{
  "num_hidden_layers": 11,
  "hidden_size": 320,
  "vocab_size": 2048,
  "hidden_act": "silu",
  "qk_norm": false,
  "bias": "all",
  "parallel_block": true,
  "init": "normal",
  "lr_mult_qkv": 0.4,
  "decay_fraction": 1.0,
  "batch_tokens": [65536, 131072, 196608],
  "doc_mask": true,
  "train_tokens": 1408000000
}
MLP neurons of a small language model. Each row is named by its layer, matrix (up: input weights) and neuron, and shows model dimensions 16-111. Each number is 128 + 32 x the weight over its row's rms, rounded and kept within 0 to 255. Numbers have three digits each.
A block is one neuron, or neurons of one layer that tend to fire together. Before each block is what it responds to, as a language model described it from the Wikipedia text at the highest values.

Description: Post-subject adverbs, word endings. Mostly adverbs like also, only, first, currently placed right after a subject or auxiliary ("trees also grow", "was first described"); sometimes the final piece of a split word (sign-ed, inv-est-igating, Meir-a).
L3.up506:102167142184148106150112066147102131145110145152139124110086199131117136113171074131083167155121110073077086153128182098137145164121129135145098117138078109076143085146098141138171098171204138174112126176112136097151106191143140141131210088112121132172107118151133145074148120153133091102
L3.up612:132157151147115100139081094125118159118131095198144109145114191073176118199076120154146169099139119095139114185119167217147084170105079145162091128157106140103125119116117092103113160220136141130120150133086146105227122078209137169153109097126176167157155060113067127138145115175111139185

Description: Music chart wording. Fires on function words and word pieces in music chart and review text, such as "on" in "number one on the Cashbox", cells of Billboard chart tables, and "reception".
L6.up267:159132138082133120052175070099125110138175130109166118139127092142152121114095151152148142132074122102141138115103107184137089153155144082159148112187128140117122132087132105108105157128084120135109187100081117139163098166149103161087134108153116068126123150133170140146202206132149130126
L6.up299:114118173150120130139152157138100108171126133164105165073133152132146170151142141109137115167169119126142099155114098140130140116167122084094143126107077082067142040092084071136105124147074114120156162090137096119182063091082155134121162148122133103151067117130182168144091201101115158075
L6.up755:144066179130169087094095131127132131171076101095158100136127103138112129181129144185044169149109109109157134179073185125038094175099153097148132135076143076134066111132110131066110132099152125129112120078122081207083111115185155125069184147130140170116110068090167166148125127088114173100
L6.up1112:130095131106119156119090117095210180088046127064129184188062101115121061204073132124106081145134120063093108150175129172140113116166116097093146118133110097120116163092095151086114142185188087116108110150073106150121058073140128112157148153093161108115147102083132118135147156107122119159

Description: Predicate word starts. First word pieces of the predicate right after a copula like was/is, usually split verbs or participles (a-warded, de-legated, h-opeful); also mid-word pieces of other verbs (w-ro-te, produc-ed).
L8.up544:141141095135138123162089128163177157155107100165144073169078125151125116104060153148091117202196127095155156130122147138088079193096158111068135138136062167154104119170119108152115082115190160166197174077081106147096091127154161117147141139133079138121157132152102178102111084178133166096
L8.up590:161063108106141150167044190165120117149157140132112146136155162183137198161147101178105193105133109157153160161136134100087086164122144121130105101098085115087055167138083145164125081088130159102104138074091131163110126100169148150106074097117105122177162143122139115118106129135177154189
L8.up828:069121101120124199120159141123198102164202135112172131103151091114122120136161125163112171108121156141155122133125159114142133125123116101193144122132115129126130134170118162093153068097136155176187138145070114144104163079129096176124050110083080110187146124138100165086118134041113164142
L8.up1336:104100151117159133136124135127134138108086208162141074098166143177106140155160138158139095129157107128193102142103109170057075145063146133120100111094122096151141136206153137110120102135145138096099103116136142147149135091126123146131122078157098108232130137057153134098173112137177135139
L8.up1538:156112096137105159163066088138117139100152115186045126140063131199127105133134142097118158150132101137126125159127183170184153148111161172127103109178142170042075125169099123129104191174137159124130141091092127092154091106149159147124070080134122130198166059120120164102133107140102099152
L8.up1641:158099182169075172150148109110083135179155175121112108142152176174095122132107211138114123134121168104095169128109089163113141119139137133122095139078139147155114211101110080104100134101152080145106208115175113151143100115159198162135125110184150136132106094097170140098094183176217144127
L8.up1708:075124078123052147074123147186159136166135157148072164156135148185122120146130084157130131092116134150195133109139167137139071137160130180113142141137145112166077108146120083162135119183098092173146081104136160143151139136152127124100152173097094106156085143114056158118139132078137184134
L8.up1894:086114094153138134152156090124084141194113123145100097136090192161098128154119144181149082105128177163083081128093111096109090103089091118129138133155064155126148126123118138105144112097097125161154121118178153136181146097176185140218100086122130141143088104111147098149131104174144092201

Description: Sentence-opening time phrases. The last token of a sentence-opening time or linking phrase in narrative history text, such as "three years later", "In 1978", "However".
L6.up232:114187153161084147068128070069157122091184090083120063140111169109126091157107103131159117131154081161101115099141145111100108076102098129169132173112131131143063107146115193108092180112120128179044125156145191157084120132089140187161122129107102130091155144126170147093135156154085125126
L6.up969:180133214146175167169166088098159194128076146064138111092153113088151107153137114138184122103101135180103118113082102151130107129125107140157124078094111149150158123131137142116143107051130088183107141159120120123152119173133232147153106072108144075144202124166094123106167164138131180126
L6.up1145:177085149182146181092145118142132136076127143051155108167126157103136136118101148074104097170072115095118129086127153131130069138144125074082103098144124139130172138165095108126137101068157115152148132167118146144143138053110137116158081114132099173128173077123138196128128132105108143170
L6.up1278:197102110131153083086073079135149115121122144081145146157105116131159119144119137154203099086116140107078117126047143159092111097184111170112145113122186115083116072154104140124112126123147143113104183144178140139148138154108165184122177102097214099162093197140101112066108131170097100143

Description: Clause-opening boundary tokens. Fires on "that" after reporting verbs (stated that, felt that, reported that), an opening quote mark after "wrote", and commas ending introductory phrases or subjects, just before a new clause.
L8.up116:084159202194128104166113097146097125190038103167162112124121106143092087117157130166113091175191167120066150139105170118141144073101149151105140090104135086111128106120107120186166119124114126097122086130151066147132141090133105133133162127123174157100167111125098153096147186154128120101
L8.up315:172160160137095213094111090182195122054133106080162175135097131091128073130070089128167121202140116178146124118107144177007107116065139128095148134112130119083138085120119123151135191144126142160164170091104093153123094075057111098144118128127149107146145163128131185111198097176159101095
L8.up664:188162105069123104097183126118101114121131114132128111126124145166120112131137079115130182110117142090128160158128057120072125130140140068127134092098133111149159190107095111241150155142205141113123129129156133054089155085147108149127056135107127131129107101086061145148090144132121140108
L8.up915:132126113145158163095100127158112125086079113083122195172092132108113095092151121128079159133089187132106128101113082121195122120113110176121138122068196152177234109125133130104122169077190097096169125080168138172093157107109114190112101159162187079155155090082130136145151142135169146103
L8.up1145:109166116121107129129061137153114119130133147184113101125114124130101114176152151150148167142107172122127093089138158205195117121066145145075123124153155164116154153150083087162132120143109145138123123162136121087109132111159174112158077058150145148175191125143078164175156135163151106160
L8.up1438:151083092111162098132169066174104112167165134136093184149131163160098095150125115086102124133066128130062146095190132161094109096106137115192105114114183132121148141067144175161127127112139164109136114102143159137147142036144114186098113165125155080178119158119099106110138128156114079168
L8.up1495:089138168079099117188108151101152119128185118097190182154139122149195069149183052117154113190122083093163154167074089180181118121119134087092117104114130094072171152114121123159163144121143090098153101127092074134195204109132114132139098155185134181127157115196071135164097112147132134093
L8.up1547:145099126068131104092147154091140136135142120106107172122105065177145105110109121148113145179121139181145190137157101125101133135096149093082125120104140068103148078134122130071132102165136171099128058112207157138119098119086153138104178182109096137188140144116144125078160146152123151117

Description: Name-introducing role words. Fires on the last token of a word just before a person's name is expected: role-noun endings (drummer, painter, songwriter) and linking words (son of, founded by).
L6.up49:131138160134066142120110078167082132158119119133151122113154106096063137183110062162076126059159152088094139150140167143135184125137161121159115126171138171089094135167094119141099113141128153145087140071129145115113119179109165069132097131114153121145117098087142102180124202125143078053
L6.up468:093115129155139140127111068141113188150177137112099132145133146091083094205139062101098100119165191108100176083111148041065082122093194106110117114145131168073124178175040121096134127148125147163035117126126148160142101096105107123104119130094203134096151160084130083154146122136117138104
L6.up791:103128116134114116114140109167111092097154102165146151126119123131145147166108102154039147158129152096132153104122152151177073156135105122164099192143087127129100177135087067123080091079121148145083199118103126099120117134118149102063096171134160157128168121084151086161098136084155130103
L6.up1425:120158142186132103124084112169048108162097080112096127143155133141169178141160152143171106113127138168128138139129127117165159137104134138061110120102109088125110132114164111105094110150110228103114172116132104108043172143180131162129141129136119122099119123089068177161118131132115161091

Description: Comma after introductory phrase. Comma closing a sentence-opening date or adverbial before the main clause, as in "On 5 January 2024," "However," "In May 2025,"; sometimes "when".
L3.up978:136168166152023125105140114132183146110108140122112131080170106148100160175174155094044138158072127141139106157116164151157120189185119087098185124164126139099051100073125120119111085138068118118144122127120147158167114153141212189147103155158115147180181134185098141112135112119078152123
L3.up1126:149156124143066185144132143128163183097122080125138147185193113138116070160164149074148116169078163160098134092091132085136127144142180114100122084128164125174142122120112112125093149133118088082125131132114106086097116119108164137123093111105100097136173140155129123126140117163124153106

Description: Compound joiners and open quotes. Hyphens joining compound words (governor-general, runners-up, year-end, Al-Nassr) and opening quotation marks that start a quoted phrase mid-sentence.
L6.up54:102097145199125140173119176166101142135128186116069130163132150102158143136093108109108120187161173113105116122143123143111119153050078173208093124059079141112108115103079157173102151019164112132159108122080094143170155090103162095116137138107135168150120131127138147127133156136133144140
L6.up687:074107122114156087191107102115136161152070166165116176169099138130182160073138153165152129140098074098158111161162153124106144111112126167107099095161182126147078201162142105125105106134121142109122138112077110108140171107088092105135160135090124142160080189152030149098118073165137136175
L6.up1054:121078117097160133193152147096197126113136157103112136097156100214181179164122137189206156152075154090108120116135147130145115172123143175119105132134076101126148142097169169124168126106126093156151075181058136071124143119114131113137182171117105170123117175176107138057112127119143123153
L6.up1500:102118158128114166050158118132144116095177114162143131138073079099114147107127100125186137141132170115090135129115175137099118090124095161104170028143138169151129124127140135125094134140178178072142119114087111107162132118058149146141152103122102097149109150132071180121150130168153116080

Description: Quote and bracket punctuation. Opening quotation marks after speech verbs like stated, said or described as, plus closing parentheses, brackets and closing quotes ending short asides.
L3.up256:063109143175123123116069163125055095072177099110092159155174135145217080118111156169100144065091128103130170160107118106152115135099063148137092128079144167131145159035111099172111144132184094122153082120187148165112141152193140125133109142100122117168134108100139137110140120194193127106
L3.up951:044125165145039136181103109153067128110120088131112106148113118117167122101074115125179097081089098138094172136147150178122083103126130142107110091138125095093189095124104093111145157086150134136190134137058083173139097203101121152125069136103152184148096111102164151151124157174140112100

Description: Table and infobox field tokens. Structural tokens in Wikipedia tables and infoboxes, such as cell pipes, opening parentheses after row labels, "ite" in "Website", and colons after field names.
L3.up773:176154102085120110077121099095204128159090120194087091119109144127109135146120185167095100113131202077123152122109104104130107188126100071127119134123162064150097152143168097140144082178096146084130150114165100124195175175150120119142133072066204110119153096141143068134125146127105103128
L3.up1799:154060112122144108120148133123155160173179101102125125056146098127074167139148185105101128125164083106170133151108079107111070094174083086121134151168152132121076172087125135139138111162107131125092137040127100124149117164144107164164145112179119130148093136108131143139136141114105150133

Description: Mid-word stem fragments. Middle pieces of multi-piece words, strongest for duc in introduced and produced, also stit (institution), lect (intellectual), osition, ect.
L3.up36:154120102095115111084110070126073097127120098078143127111152124127154116174169136175126075120168150108171124117124115094112137177071134123192076083136143134139122101116153137133161155134166165075116144109129127150178151145180123128133104149083143172106145112140130115148154174157155077141
L3.up1346:085174066165146166152117165131172128147114077082131090109091118106131091121065169176138124127083120149129155139085092142153054115032184159139115093073177062126173153114146104120129156101133103070148157150095122167147191134106106117152128125152139100138173186130120204092117154157145117184

Description: Place-name completion tokens. Final word-piece that completes a country, state or other proper name, e.g. Netherland-s, New Zeal-and, United States, Minnesot-a, University of.
L6.up919:183098131120173162120158152092102161141100165121108125045141075145147107116103121050123165146146145060132112098123112132127094157109141147105085168149162172122168177153115123148106157168129129167150189130117171080159114111132076045168138144080107133126159126114133101140142140130140112182
L6.up1022:174161188118164097104211110090126140107067202162119117138112134164171122141129153121162151093113147172148184163130104163162092097126105145106143119116099128096181167126160072080158123060128123165082132114124130099072157097092107163166080154147116100075127172124140133150115133096154131109
L6.up1186:133117122140127146139097185108120174108130151130143151074166125117166127074177136164123118113122093127137116199146111097080133134151170141108133161102128141085172116103116108051168143176105118133128175163138150109191108160086103114106091059108157173077126130125131150144093104137128092106
L6.up1364:137146130147101112120130106123145126128139178125085107093176136096111125105124092085090091136160133156102093163102168195108111108074170129074130146163090107115133127114095109099111117076062145134124127136102165142125080141099103049155139122118137142137147175129098118138140131151131119100

Description: Mid-word stem fragments. Middle word-piece stems of split multi-token words, right before a suffix such as -ed, -ing or -ion, e.g. obs-erv-ed, comb-in-ing, exp-ect-ations.
L8.up130:136157145128128106083064138082062125118133110128118090148172144147176115134153098121125075173130156142119066120110105133071161157090144138162092161066173157113112167124127111086112132121095163179127156114077132120131132061130143146157090146116131158147146137082056132146152143084182058091
L8.up207:171171130161153088139091115117123128101080153136117133105154132113114135181078120139161156091147116123116092148111163105089098111075112154098119151100125131136151105141120070102146160139047108184140139108104114165123119170124168141162134176125076179109079151175155175052096153118172179212
L8.up277:071120140121060108123128158088154156079138131146157146186146111135134122147101154134162178178091104110102114122139128128165141123089138072191094174125170122124127133111108164123122140132140117105127148162107172146136092094161152219129173182134151089034131099052069059160092059102199150103
L8.up796:083214142082126170042094146062093170153090169112142122084126133159206072127116098128159150167122154131107134060139127122070161139081178090184163165130145091078165176127095118090147123131141169171095203145116153173185165175173111113154123142088186151122088132082122107161133104127088065146
L8.up857:094195170162132167122141101107121163107116095115164117105104161142147139156127065134136154102102193080171157120106180145121087085069173128130161135114080218107198103142123054081091105133115165204053150102083148111161091165084133126142152139148085172179141094112142096110184084130141148143
L8.up1031:090070103108128099079144136043106189094178152039148113144139152116142165184131147098102115149088148110148144094123123121124144090109070137141113177150178167147133177157147100126056113144152100161099085129128140148142175120129056133181138157123150137108100183125132127132119162118123092175
L8.up1300:095155094164135130171120109179124156138143119124177160139102130143154101125110117073141084092128134163130110128137085072094133105076191104164101147107183130161151147195103086126111119113116179162148118146063083150133107143135139163112141144087089078147072145111153138159136098086149085189
L8.up1657:129118184072113156132088182087129172163137139094070129158139182106114142074060107105147087143094130041150147204095127121107124121104178142189129195109138118132114137181145089157152128086069056111154093132165163100163160109211123134099131134131171113137132110169125085160099123097168104159

Description: Mid-word continuation pieces. Short word-internal pieces right after an awkward opening split, especially table headers: Ob-l-ast, P-os (Pos), P-l-ayers, Phy-l-um, att-ent-ion.
L6.up382:118081103077122130078131078129115151154164085195138136149160112096143142125166150116187096194154169120091168149127164122120152122116106101186104097115179161156132159168142189137123110101046115144162125142143141104181119158136146159145151156093134070121154104127093170147136215142092130111
L6.up788:134136077082106137166152151126118128156139057146135170144172126087124164142209139132096150098080123088167130155156137129152140144125115172112113104139116109129133110170102090162087083089153111107118134154152169126111118153131127148094199189145131129086109104168166181150176188125144099102
L6.up1242:118130119062068161140112111150145169184163137157100076133190141113094154160128133125072149152097118152171132129172146156117148155147170126134152174152118111140076106130126158177098149116094141159155201129129078114162128088120167153090137105190080071137116172096173100173090158206119255074
L6.up1552:142101125207103145113112098172109126209156125115172143059137182129129141116090136168121060205095110171139084097130125152152112062179134145162121120131139091104158146094120117106097141139110135136077166163172078078175104136146118106105069131120092144118143133143089141180169173211089143108

Description: Biographical birth-date markers. Tokens opening or completing a person's birth date in biography leads, such as the "(" after a name, "born", year digits like 19'39'.
L6.up241:135137140099134133151139098149116131160144101113121076142141115134141149167126103125092084091153144126134119151078124135154135101143186104127112118149169127094117095184160081112149097121132181156113124171140067138108089155088129142160090102070143183079118077159186075094134154150162089136
L6.up1003:130048123113213183150112091101145156094101142122146136113076130160088126124138115144100083174118130156070097106080123082118133087087170165125125144180107132064120114221138187154148110144184072124123130150176072151121125109108146073133120060138082122126116078185160085107100162171110107096
L6.up1109:090163128062064131142112117130113091137059084163107150139123181138142154108164104121072105137121128069131114139102143139128137164117140145133102138168168137139134080164102099114193152100110169094095159155086093134093120078110119191083060139123174197101135148133105119090075082138103129147
L6.up1912:149064114098121110161059105118133136158160067116128160127159093136179131162155129101141043183175146125148083133073169135142140181094124101085123091089198145090144140164157106093031118124172128135134154160098120158086137071137100096175085075089106118129110121154116050115148087155167154106

Description: Word-onset consonant clusters. Fragment tokens carrying a word's opening consonant cluster, such as sh, fl, bl, gl, or the split-off h, l, r of one (S-h-ree, G-l-entoran, By-r-ne).
L8.up27:133104134122172178159123156135072144166086162114124148149107156152211111139098075099087092156130109213172133111160165194167145161173109101117128108190128108123157104119068124135116130124153130167147138077091076084115128113155134136109098093120129100126096155138132138115133082110088163108
L8.up131:149108097132153165157180135066195129147133128109148146113147088136102126116101077130152164140123118143130159126110132122109138177099101063126148144073114124096126189119078204130084162118109124109177098154114104126130162146169110091129132124114141128146100109118079081097104124198078117104
L8.up469:108128150071118094139154161096115122093088130188146154096167101068146114148133154182155130136146169081119116117173085160146111086090157077203152114170107150055196119077139145101053137132160163125174082145123112161130119181104125114073148090105106111113190104148088161088069078174098127098
L8.up625:132157137040136121150137115181114130167115161152126187183143150155114086120093163108091140156141131152100139135115124150177101121119111109128113156144074169121126120136178134109093141110143108157135105128152118150135088157100162145063121109130081105154104154128179141112097066144112165155
L8.up897:182164096150126055141124134150143084155107137119131149186141090130114133117146114146129136083124086159125131126123151159141131160134093124109114126194113109152132110134108134147089153208095103139106101139110140082129184142107129123159079121110132175149144138135186129133052099081154098132
L8.up970:149120101123153170164087152134063165150159140077102093163112113106082171127130159116177133099138120157162155102174147124096122088121109112111134151125164123172105174170119124176158187123197109093138124183121123122100087158162150137136140141132111110123088097171136149159147127145108166145
L8.up1071:125103084102115124123117102127148156170125094153106163075199167084176080166105146144127060124111171110130136145122151118085123107160105116142061197167097130142122128153153126143115087090112105095147196130106175123108136169108145103091150113193153109053120153102144151131076080120078170144
L8.up1833:185116120115127159082186134131083133165090102060102164187148120115101092090177137067118132141073115085118098099154098183141073072114085129109147240150123178133095177123161120188180160174130093138081190152154137140160148144154123156128142132153105167142118152138118091129062139083118135144

Description: Modifier right after "the". Word or word-start token right after "the" that opens a noun phrase, usually a superlative or ordinal such as first, most, only, youngest.
L3.up835:145120177150146102174186146057129084156083132161105163128131073087143166110187118118146120089156133131136149106122073151090158159167226156100186167174075106134136082130031152098112204134101106120137122190091137166147115116179100071106171113113166106166076152138073120136119168129152134152
L3.up1343:134112137138115138120178100079181141102130114148109111132129135156079150142134149096099094054112129140080118166119062098116155093089159099036116159107166117156189146124039150146127121167181150080122159098160085179141149157075196047091140138154114152089179116166085151122146121145170120147

Description: Opening quotes and joiners. Opening quotation marks and joining hyphens or slashes placed just before a word or phrase begins, as in described as "cruel and sad", Neo-Latin, EMI/EMC.
L8.up222:155102164100097171110147095158119074089140148094129163138115091106123135137095135138166126144122146059219182147130148161172111127120091161164075094158105120135118088114045142155076112143096134122110102150124121123095146135102105093104090100141066132183118120160135146208133102063136130129
L8.up225:164069120120195158146077091112157107138135159130087166141133138105150151199091105152171156083094080112155164110155122127154130132064050144078126128071123116098127171075110113146103113114198113155145121128140111137117177143109087096135128144116123138146109167079100102136110136061103094136
L8.up673:137086160115120095159094067159130111051135125132078127107175187096117153187132092106165133095063104136148108102175119113156092164121116162080095182125171125108156114115174091104101094155120117197108095209137136091165145078123079137063091141151136127148132145167169133137194162129075093122
L8.up751:111138151156149148088074125086096157094101084144088089085111174150150194088146164143166158177134157107171115084109081157152099096160202102193155140186157089185054154105107132205085124078112151147168144113141124152150145142130162125134090165065164179092139098106145089127162151073122108121
L8.up758:125130105111079165178177119138132160104124123094129100102116142106154143165070108169151152057086136171108134131083159135140115087170092097125142132094140172156076167063109122165070141121089154162153070143173122164116145184133102098131101087119108183053150151118090095091103188104078085153
L8.up1099:105101134157067137128130047151122147127146115115097157120107103067087144132066114132150127089171120137092109159133232110123103126117103123133102106086092168195068148134146163117126129178183113183186148159099156183150130114094152123143131141155125106139120130118080161052105100084132129124
L8.up1110:133095074151100138131088117090112112152144162170063156142106157142157169113086159151128203056102114164079161144133124167077099158140165168098102190139077060124117124101166155104136051119140104142114122098121126163116155136126152120118110107126076134176153125089085174165130122106120149122
L8.up1289:082160161059064136155074064146077098104116074138127092163122118117161097148113160082162173125137121116123182082111140160181096139053152101128111140097101079145103103103172086166136160097138133147170138105133137166123118129148115150149130180149117133136097176098132115160139055104165108091

Description: Post-copula complement tokens. Word-final pieces or words right after a verb like was, is, became or served, such as still, also, as, -ly and -ed endings.
L6.up373:148108096173121138166166153118165121117110142195050131138132171161098122110097143148138123178148109110140180087123162082073163125110103129153155081148139101131155143135148054079138155138177173156165080087171091097131174118151168135184125124107150144163148134136130142126131117111046128113
L6.up813:146119096163121149168113143136134137060183134124151138117141109205163158124169191139115079111099131085136155137147114121103107176094117123092093123124149150103107091169137168119102151117146089088195088104112111089133167124117103140119126116174083098070093068122100110172121163166071240169
L6.up1233:162120122145095173132105105122117086134126134182069096141132116182096118124131196134103106103136111141176107121055152134136114098106181100147129163131095125140119112173072152142142133133142119139113119149155082130123081136158100039109071115148160131172095083108097123091171121128115060108
L6.up1412:156111091130057095151150104156197155131140109132112133085169162165158152151084160154093124106145087077095164204106167230136145102105155122133052121136092126173116129181123097104124150131156098195104100123129129136089086137142100093098120085112087138153134052110092090134127098152143084144

Description: Date day-number slot. Fires on the space or token right after a month name or "on", where a day number comes next ("April 12", "on 24 January"), and on "gr" starts and "(".
L8.up197:137111180185127145118153104132132174149150093201094155106110207125145137159157151092097121159157165134128153159145161126132090143155141130195169132179065120162165079087145129154065066153101126054084136129121038092116146129127088166113059123092137129078147183129173068172168136074143127120
L8.up633:148083166144145083118192179110161138137111142155133140117130083111187063190154092129138151115133138164128136154159170048121113111079086123144089118150092129126166085153140143117132119087143153183098128102157125112158157146108138130125145072118073194137071132063136141141134096099157168180
L8.up844:107154153140165117112142130130104180121085097133119073123159230163173115143036077096085178157182139117100134125109120126117058088136088131162096139139128060137115117129158142134178115127155180151095128150138140165061136112143069215085141142121116069169104140099120126153141168111078056113
L8.up887:143114144135114128133178144111137095144110139164112130107125157128161163137134127095084093176114129156143109196165101047141082119158090126141137140077143137110152117093119118095093142184124067175059163174101074154092130113125092157165099155107163101141145068121062135139107105115155161099
L8.up1268:072125142155091169100108159140112119136183148148113169085122142182132114159119151118104123128119131136126166125086194089096130109120122119107099175154129124100098112148134131113102127094141147112109060203114147107098106128116146141080112122142174130087126141106131181126100110148121161048
L8.up1271:160090118191163154132181097116169194123110142092155155130127121145200125109112117146127139136074137109167079130143086111161101156125080076124156102140131107187137107130129145072051131188139104093106147100145108076143186118134095108152118128103143157106124133122154156104137046068128118094
L8.up1371:142103112099091055104141086081174070147133104160094107135089169161125095106120150129161154134141151117136133174143181132108069125124139142172156110140158131117111141108096133178142126101135168155106113172137097161131078110154115081119116106117112124073127122110118171153141123158138144156
L8.up1757:091134097158089167120100108131127080135129073113038084155111131072136090162134120143121164152071096097171099113148132078144124161206107130127067144140063161105132153170137105100122088132087145110144149110122078139127136143174176160099119151099134115122156137162165083119149119131087099142

Description: Word-completing pieces. Second word pieces that complete a common word split after its first letters, strongest for w+ife in "his wife", also w+eek, inter+view, pro+ject, Ain'+t.
L3.up779:121140113114063133123115129116088090120153115080128152151145077109122142166117096162118115146146164098125139152147122116120144188134078158201154158145089131136079133139099134093155191127104119169117097139160107154131157180132172126134106171097133084111078115144091094166134101156164103093
L3.up1344:134114087090142110143137142120113119101140068135092122061137082109131144165175111140201104181151121085099154172107143196155156134086170129138126111141160164115182160085118213200169122024115210125121103144105113160124161119148167176133107133106143179145061135097096148077121164176148131098

Description: Year century digits. First piece of a four-digit year in dates ("19" in 1938, "20" in 2013), mostly birth and death dates in biographies.
L3.up1106:107137087104135135129114191140083139129106135162096157090089136148087141196181120108116104191163098067142159127110116197132089120156166094155109128131097152124139144150093114109176107150092104114138121139104149195128126132111073145100090105094139132158147097108103159123072076171067130064
L3.up1267:133097094141112142138116075105165177100146124072142105049064142136160153110131155085068175149096157122112153147121136166175055122131158058150140107120147223134161166120135125097166097094119111136161117104105139128111113157157145149158057118156096123126153112088168159127122114122092149129

Description: Person-role noun endings. Final word pieces that complete nouns naming people by family or social role, such as w-ife, m-other, daugh-ter, teac-her, sell-er.
L8.up43:155131128105106173129095089066155174154138065092164167188124133126137108116072173148149164097150113144085161136132097165126077100094106154156143115118112138114142165132173157099147132161166154176176142161125133100162132144137119119070132093120170140090120178041168142126139195109100085086
L8.up282:149124169112148153095118087148117130147138134221146109103197080125136102171124177162179148111148100174155135152123123158089171103083119095172138110174161132090114163158134168114135103119139109153107026131121130090143150179150098110103124141130140084094118105123154120110097159044131099100
L8.up559:104172137075177163163141101116121044163129122142104073073108139148126146164100156166116105122151152107128143152124135066159145116158113134148121098166153196102150150178123146101180079135087125095083145134144147128132055139147084122067089123124140075131064091099125092085159086086152087160
L8.up600:136185142148193157148078129156176097137138131203178054159120060091107128154140182068102148168136134106105057145133147151136101163064173187167120189182142125091117116171146059162118116132158144106108126121161150086141148189170165148126109176098126150109105167149117097094119151132119134158
L8.up786:158079160157120163116118048142131133119145111175129139201097139122122112126110163146119119100108103089167105095124100145188137121097165138121188098109123113068136116098126188102125184147054145095074120142051097155117138104176092187160101133157145125131108091104169087136090088083121130106
L8.up1081:141126131059102133142135033154151103200160137155138104129153096123117120137093174134103165095179123140180168122115133074129184174098147029145152099130141074117107111100103088173138135165150118095143166127060117111101166080114073126061143125116159165148124182110139115124180206086132117121
L8.up1253:164112150112086120135153067128085118129076094136180149165153170129068127178121121165088156178144146116136178107193171140174100159134180160168087093151181126143122143190115157102129121101121127124075121127078127201101102155102100132109145166189121188070146145086107082141145165103110139102
L8.up1813:127146125098090164111160031131094129151142106156134132140154153122150137146134096146117165135170157080120123122135162114125082158102145094195168137111132111126102163137111096236136102091073126142131197105061086055116148151112132128112144114118152135121144099064214090155099149125095110112